Weights of a small GPT-style language model, trained from scratch on English Wikipedia: LayerNorm before each block, 5736 steps.
MLP neurons of a small language model. Each row is named by its layer, matrix (up: input weights) and neuron, and shows model dimensions 0-255. Each number is 500 + 40 x the weight over its row's rms, rounded and kept within 0 to 999. Numbers have three digits each.
After each neuron's rows, "fires after" lists the tokens most often just before its 100 highest values on Wikipedia text that the model never trained on.

L6.up1017:482439452450553512492525516474518484532513502482554470499517565521434485529461501474560551443486474503467491446484460566432461497517477439590470504460519514576487505512503500509513453575521503570525452493546480529501564567505435447521497411520558474514571479511499483466527564527481527520513487502480494548479483397454519595530529514467434538488544559518545466488494542462550570534517453454537546477552409513451548493516549549394582522484473408439466499498513557477499408495526529481521512506527555448538467435480481593510480466503414468532526472516512518610512541543535465480485551485515500512463513438487456470477466475503487586525488561494514557469498549442536474527508525516461506462507495510552508461525457523458470483521604509524456546469502434500483499509442486
fires after: " |", " "

L6.up492:508476439516544424518528506530444456508466484518559511534499593541489513514507492524494487420517477483478513506477523554536543510524456512500522465520504527506571410490488451595513534536530434380481478536531533476487505562508450512483416508524527508571471504487439525508581500533461489490483437520543495486528506590490505489468472476534525483541557559509504494502477393482512568528603475473494473499520528529503515503600459460456503470471538471494520441458418498449457521521540495490505441523474517485470463515411444457547499477483486503531554452495522479473530538435483506571418575441419532544473518481455499577491569451536511508539468479486487552533489492480507469457460410528532568476541418593477507460583467534515506497533500434529542498529511478528536538487501418
fires after: " the", "The", " a", " an"

L6.up643:539556484452625484510465523551519487578463555517501489510478492453397456543493452485514507519534448511474486535500471550537500554558421455470500496444505424496495517502438433494525488490544433562492431559523556524374517506461528547569552443433485494410493470478440533553499547517469478530479564507475524520485481570430529529431559502506494602505540524466552511529506537498560462434476465488527509530551523504439523408481519497532507412522505495491503508523441459480485479527553488487569520491441465468442522507492457519507465474491496533560550437582527539486469571519490503521478537529488536486497533438501495445502495516552537497474471495446535527472483440485470547462503516511492564489526560557561452489522499472530464514610524468474546500512438472446537478524471541
fires after: "On", " in", " On", " on", "In", " to"

L5.up16:558538500508534470550472508524522475509456527464436462403435465540553523503506451470582573525466456485433546546509529449482520542497477504534458498520511525513548500459545502462488516432441439440427497526535501490455487507510532438490547566484494500480491405536409463500492503534560444493503512495451559499474459566494524564471524478471518574552545477495446491427429513560519443486440434505557506443563572478500446524503528508564500557447534512482526504526522476503516451539498518450529590466431546531495508486579454477486532513550468424467540484521532471463492483433527509568562445446491481523508533443593527484549563423462509608414527579480538533533497489505500510528523530503493449465517496520447526496477483462468489531520514446527489486514475495564533530480460545
fires after: "\n", " and", "s,"

L6.up237:544569468479517435566552563530491475526460550480450461442477486482518466483551513475490433534466523448572541472541571444489531498534486455505503484467464529472480490482479479495508487499524466405441437540498512531433561475473543445501476458499458487554470411498451477572528465552546519533441538416400520524511577516579535504467492443527568538517544516515525491563445500535489523441490476471484532486543487483591474537516462469539481536487449452593554547556485476525496471519527546551508562482518541584587516503539442459476490510456552541500487495475493471538529467484409460491494462485469518508461446502545548545468558553511474487530470548474537505513478449554476612531452468458474461477521436452482517496462491454482532541493475530472530482521551600546549490528529530
fires after: " ", "|", "i", " medal", " Martin", " 2011"

L5.up487:376491500474498431532501548501490471483472518440495468470509535469511499536508524459503555422515439490543586585508553438478487483458474464471511476613501511555474486450432484511540536544534438450508520352491479568474515493446505502479568469541505569510460563516487477528571477462501543428553505443551433471535445502556514420478516483462525522497485511504461525486502489552496564499576510483540472488502544494518438441554506484510490477458498517483513524527514505527533433541545525569512510488474599514474558503529545497443472513536549449419484472446532487466517520501473464552500514523441447523458474483481480535494512498550522530433495476468470560444537525478502531537520471567483502520639522510474495550529453488545551550527443508454479471590535503548524504476525464
fires after: "\n"

L9.up532:402514493452469556471542545545455482490529537520505500502532545392565588513405585498517543453467510523514552526539434466493466441505479521516523470513517504482542452448470494536438488543472451527445518510524480506475493520518470469495502448484362475471532476525524453504462469460536492475542509557509527509511549474539487554481473500535515533480520491509441472499520572511532439577540520507504536489508571538571515505526509488478489475469516447550491436455532515475425448443463504462548479352537517488492569467558437519496511469544560499575505481475402427469499555448492535454519559546491528523429564516472532558477480437576467580491472527415555530512481518463447540494522504507478481520520449490505562525496516463478546479535432465468492522534493525513460467469460523
fires after: " |", " the", "|", "oup", " The"

L5.up67:472438468480493411498558525450527497460558517488471517567449506498440507449493553504486504492445502516453528462475466519515463539477478499495480474445470498507532539552578477394513491467543562491473472478552436501494552471465440495459440452515493484509438478506505530492509507500491512559526484526470464523422515540489459552488516501543528500577558536583451449503495578546508501588524557449518467405509493495495467546490524471505484545544480486485500523583480533462448477488435408513515509428587551477467498536465482482525557604480512567541522486526489441533449555498540485476531542501477524565532481461492499445565504578450513525557498491396434521496409499462546551526502537618508526513448512540539483513465501518545528487508554481581506493556446464440485502462527539
fires after: " of", " on", " K", " S", " in", " at"

L7.up654:455443478493555486485520458439500481494483498424545526489457526523405449505490489525556530539461531472496405521523445508471475464542484472649502504567510480484520531528545503552517510552557503522525444454553484477554558541526450481478509420457553474557585535511498499466548543515515402469568470572465514514544538483422582548524498501474458471530499524551502494483487499472517506552536513512466533490519459544483577476497487519421573489472468432416414470492500491423539441456461557516591498469495574493490433477515450574458512512542402441557530543524492466556465477526515437468517534510519532554473548453444508495478454445498479525510497475528521549472560444492494439494457516503502496486492462512523479517556521507440480522524533443517487532484497502484513536556446531
fires after: " ", "ition", " |"

L6.up296:497479493535506473458471509522518458478543593425418510474483573441537508610516479485469541508534530515504503574463528481517462494488494452534491403501489526524474533509470542554600455587537477495444493500502433461505509500506501457455441442509526544564447475481517502503484481543524466573483492421490547523438519500542503543459561525460427471558493526550568537558526487490465504501484461484510536460475524485482497484496469492486475520441454494516493439523511504585504440468541502456435480494419482574508485469481476460539471514457527504531533495476586459500532491402569572527502466484545525521550520452556504500458540449446515477433481463436502543530445513537519488516447540531501512492560391468425478456496506483420498532540470537601546497494482516577489498550562434
fires after: "-", " ", " (", "/", " re"

L6.up360:471518513498508487460467559546504465567526454534512529554470532487453412477458472437463538464520432471528458540586480542477470543480474519474521508521490546537450509484514512483477431548476406529497439534553453489459538514518501493550486476560436562468521469490497489528477575558507523536519442450506504575466378578539500566536476503495560580535541500553483466526490520551539552447564480477533470426530554477489548528501549437539542420499525475531478514499481525483510458521524511461493489438473493451494467467458522501532485452458535602545583470500492483528507439458511511566444515482474586462493586429539512514494444542475530499509526497398443528509511474478528473509463431549543491468537503485520552517521477506496516565547557444580493413507463429509491530509493505
fires after: " the", " in", " on", "On", " early", " of"

L5.up584:518493497468522477496491571474502509529524484507481517521447524427512476540503528535564541507526519510468541531529462474448443549485439518502525462558494517483557470394529456480415514491487449423474472524466489570418495564514528465502447474492444455531560420454499551625495495579456457484545463554572476405540538538491440502487521455573528492476588496528459440473472464546515478552478494484546519480479534489574461535525536428465435509481561498517409440507494464510471512496508488533511503475511538545504538455457467494583571537551515445480461518538493471487539545381486514450559506496502533555479538537477530549545518532453487523457531532442521532504500466413498447520454521511532525507537465497524554527545479509493497505458524452519503471630473564501518530514491481
fires after: " the", "The", " The", " open"

L6.up887:483539519406541439475506519505567496491514536499475543487442477482543548477508428542517549528481424503474504528446503489486482493490471486497518512456541506487463493482442513477412501534516453405470456514493568532454511470491492485481477490485465481448418441523439468549524440517524501472544572512499527449505506571490534502427580524476525529514612504557580496470449531536547498493466433477589485484476491487510454473590495498517477467517553474531433443572469465502503506489487526464552545508435568542544552469535501443526496518569482443508466522508513489470518527392501481567507496433440509543510565476571538519458524410476482530421534490433515536470540500483448554481443464519504493493572459500488528449546463478461529589569485506554560480531432546558545506519488492
fires after: "\n", "|"

L6.up576:494455522506547485481528497441488520548460468469536473473532510562469523509520567501524531497483491504453482471517476536452434507535458478594503521454495500563520526569551504539547505553488557512522465481538450473539576507524406436513510397533568511523530580513524448488529515523456479496546467544513514544530436435439482553522486472466442490482486560534568490467523460492513538593505463457509527508580441513484504462556527511459567537475445445434480510452541532436514438569494552481570495451520585453442483442430508566438495449477362511491511464510513502564464534545508459439468508523553513477442535449478494435497483506556455544506476472509552513459517493484535498550506542543489416473478506499533503464481476460494513532494541486503461565490446492507478511547402552
fires after: " |"

L7.up493:493475511499496438533481500493567560551505472484480466433441485555497446507529544539531496518429519529461548509444486476471450480527440527483558502440499437518461531517507445476530543565508432432458522475559524524485509611489539546388452500468530489487421483504495508492591550493466454582526475422508446461471527498490480558527541491521498559477461539570546502477493529517519588471498531494525522458449549541466507450565456535500520461499474470514490481522476529487458477525573528514553484570501446523519503538473464449552544500512473503518443425569494457489430539450493471570484465485465517555555424502553551549546528503621515493467498513462514529475454497495454471496399547421472469458566501505558466520505453476506494560557531500500468511523485558456462504523532580
fires after: " at", " on", " the", " in", " On"

L6.up599:480531496561511436495505517528523479464561587429494467459530498493467487520535464533528542523510579537518497525461467597430482474518480494512506500459549546500471509455571531487490474553531522461494494549490540501425508445512518527549463579500521469559481424431461453478556504551593470564561474510481526465464517538484456547479424496495513500491473472486531476521435526490497474519475448476484473417550509464549483517553492461477426524453445466520497576474525521526496451500537517511415512447527517608592543455485471494586480497437555482473495576479581418510472523402554502501495542498583565494481480514505541542505566456461480529492454526478497542446444506541487546507465509482495489491508404488452512475580552442497502476496511496478522541538498592553484474473478436
fires after: " ", "\\", " (", "|", "==D"

L6.up966:565501462536526502478442537608523464551511464507506523516445491493420423511462433436475512516495494487532585564510494469512522551472522464547518502483547490570463469508511497497471535546515420414464514512523451512478483538499463440511431451486544507544531476554474447495525513533523510570514507506520528485493553545427478574451516559507564501533499514551506527487464539511485460434472507488486570461497562492438444606483523516483493486448415470473492504510420463546473475533473558476445475475431515548513503488531397524515560521469454528577506490525469428496473441474544533519483477499448476535494518471582501573547532478475481551495509568503504528468495476564487531536422470496503550520553443532485454551505558482401491567490473548606491495515454508557434526476456517
fires after: "\n", " (", " the", "==", " in", "==="

L5.up837:519522514601537451513476535446522503471493455565522565512406481507454473478480485455535530539478454502479510516449530568438455482507375517542455467566478495461487449461509581488460557490558479502480522481489412480421475541509508486535404436583512497483543399467511541501591551566503519454522434495453471449492498487507474585498478459538590514551567508548490458491474452533555480506495468490560441470451523461448459539560500463549532508482500506468432446559477485519518515458529512514505499488470526470497469526449504513509642528528517473517568515417498535509508522453500530527456444480536492474505576479507541459538493511502484545473515558440467524437541497536500527488481474507468500448522471521471524548581461505466479524539554491536538497455488487581499505525499448
fires after: " and", " the", "The", " wh"

L6.up72:482437514488504505451527467457483477509492532495510513469545541503444514549487533509574552437446523526505474436527436543442494479508466409561460530472482494544511516525547514519549494498521489481524400511543433453488558468482464514524543456512551531554530470525474443484425491496466489395529441509486562556451483452452576514563517468442493513548506563502512509454527454493540512556489485486523526509549454519395483431482483535406536498469497490505480454553539524506553376471492513460536505470509540452454475400474519521537493479487431464454489470534552481542500541562475480483446570466533497480458560501523493479488559481522528578487506496461451526530552603494508481514566551467500411507489545526478514551522497497555447525561490516433494513549510431459501462557434561
fires after: " |", "ts"

L6.up838:514576526442505388569490559561523520529554532536514447445443458462502464469530473527591459480481490491518482538521481484526483584497504454481540510498576558433502469481455492515435516525492495506427483510462561528458499468469520515535447527462411438527436455544397558509557441538477464511511551480482548464427498537517478517465466491479542509510515518529483506544425535601494455453541480476462527423514526464583496523525438535509451465493463487547543444608506486535470514522455467493464599548477566576496509516533482465559549533492507434464469600473461476548504463412531520516525462480498491565474506514513527539485492458491503496507501426485533508520482478492479545491461428503460534488574454459501459530537449492485552509559474526533537527497466523490529440497498458
fires after: "|", "\n", "-"

L6.up665:407417517471531489473489500474509464453472458485529495535477465564471511509459477455531575494494515519430477511487470575416513521514528416575469451502577444544492505503493484489497476563522498522520453516543536538525533558509464452500534425513536530535560575545428503409557519569557536417569511557444509519505503501420572601501467534427460529481550604578500518465513557514501552494569510470494519515494504513476552489538471526410593534486413465424466515462473518510536457448472555455498529526504537466522443495550490576510480504552466469526563503499499452563506474531539455466510532483514544522458472401496466524463443464481548522559463506481535540476502504500499493530484502491505473462494455493506491502518522536474467496472539524521469524457506509459469470572456434
fires after: " |", " ", ")", ".2", " 11"

L5.up908:485512480474534437452485532511522481553490532489479492598484480478436478560450520461524568429497466541452572555536462537448490535530446558532526529485481478540518462488513443528465521524573468444452476521494436528466500567495533499514491444526505499486494459514547518562446539542468495593506419555466531460501446512428515588453512512533537537464538516497502482467456534579633503523535545478513498437450562496495480546524509450518466444477475494503489497525523498530484506596415533496522433453544513460520445489459430476561546505484571530535483412586538415553463538461505528507475487531508490517530527500577512539553532531577521558456499454398512539463472467492490420471486480510517509510547435518507476505560486496511536527501532494584524517527449468496524516536463511
fires after: " in", " the", " at", " on", " from", " beg"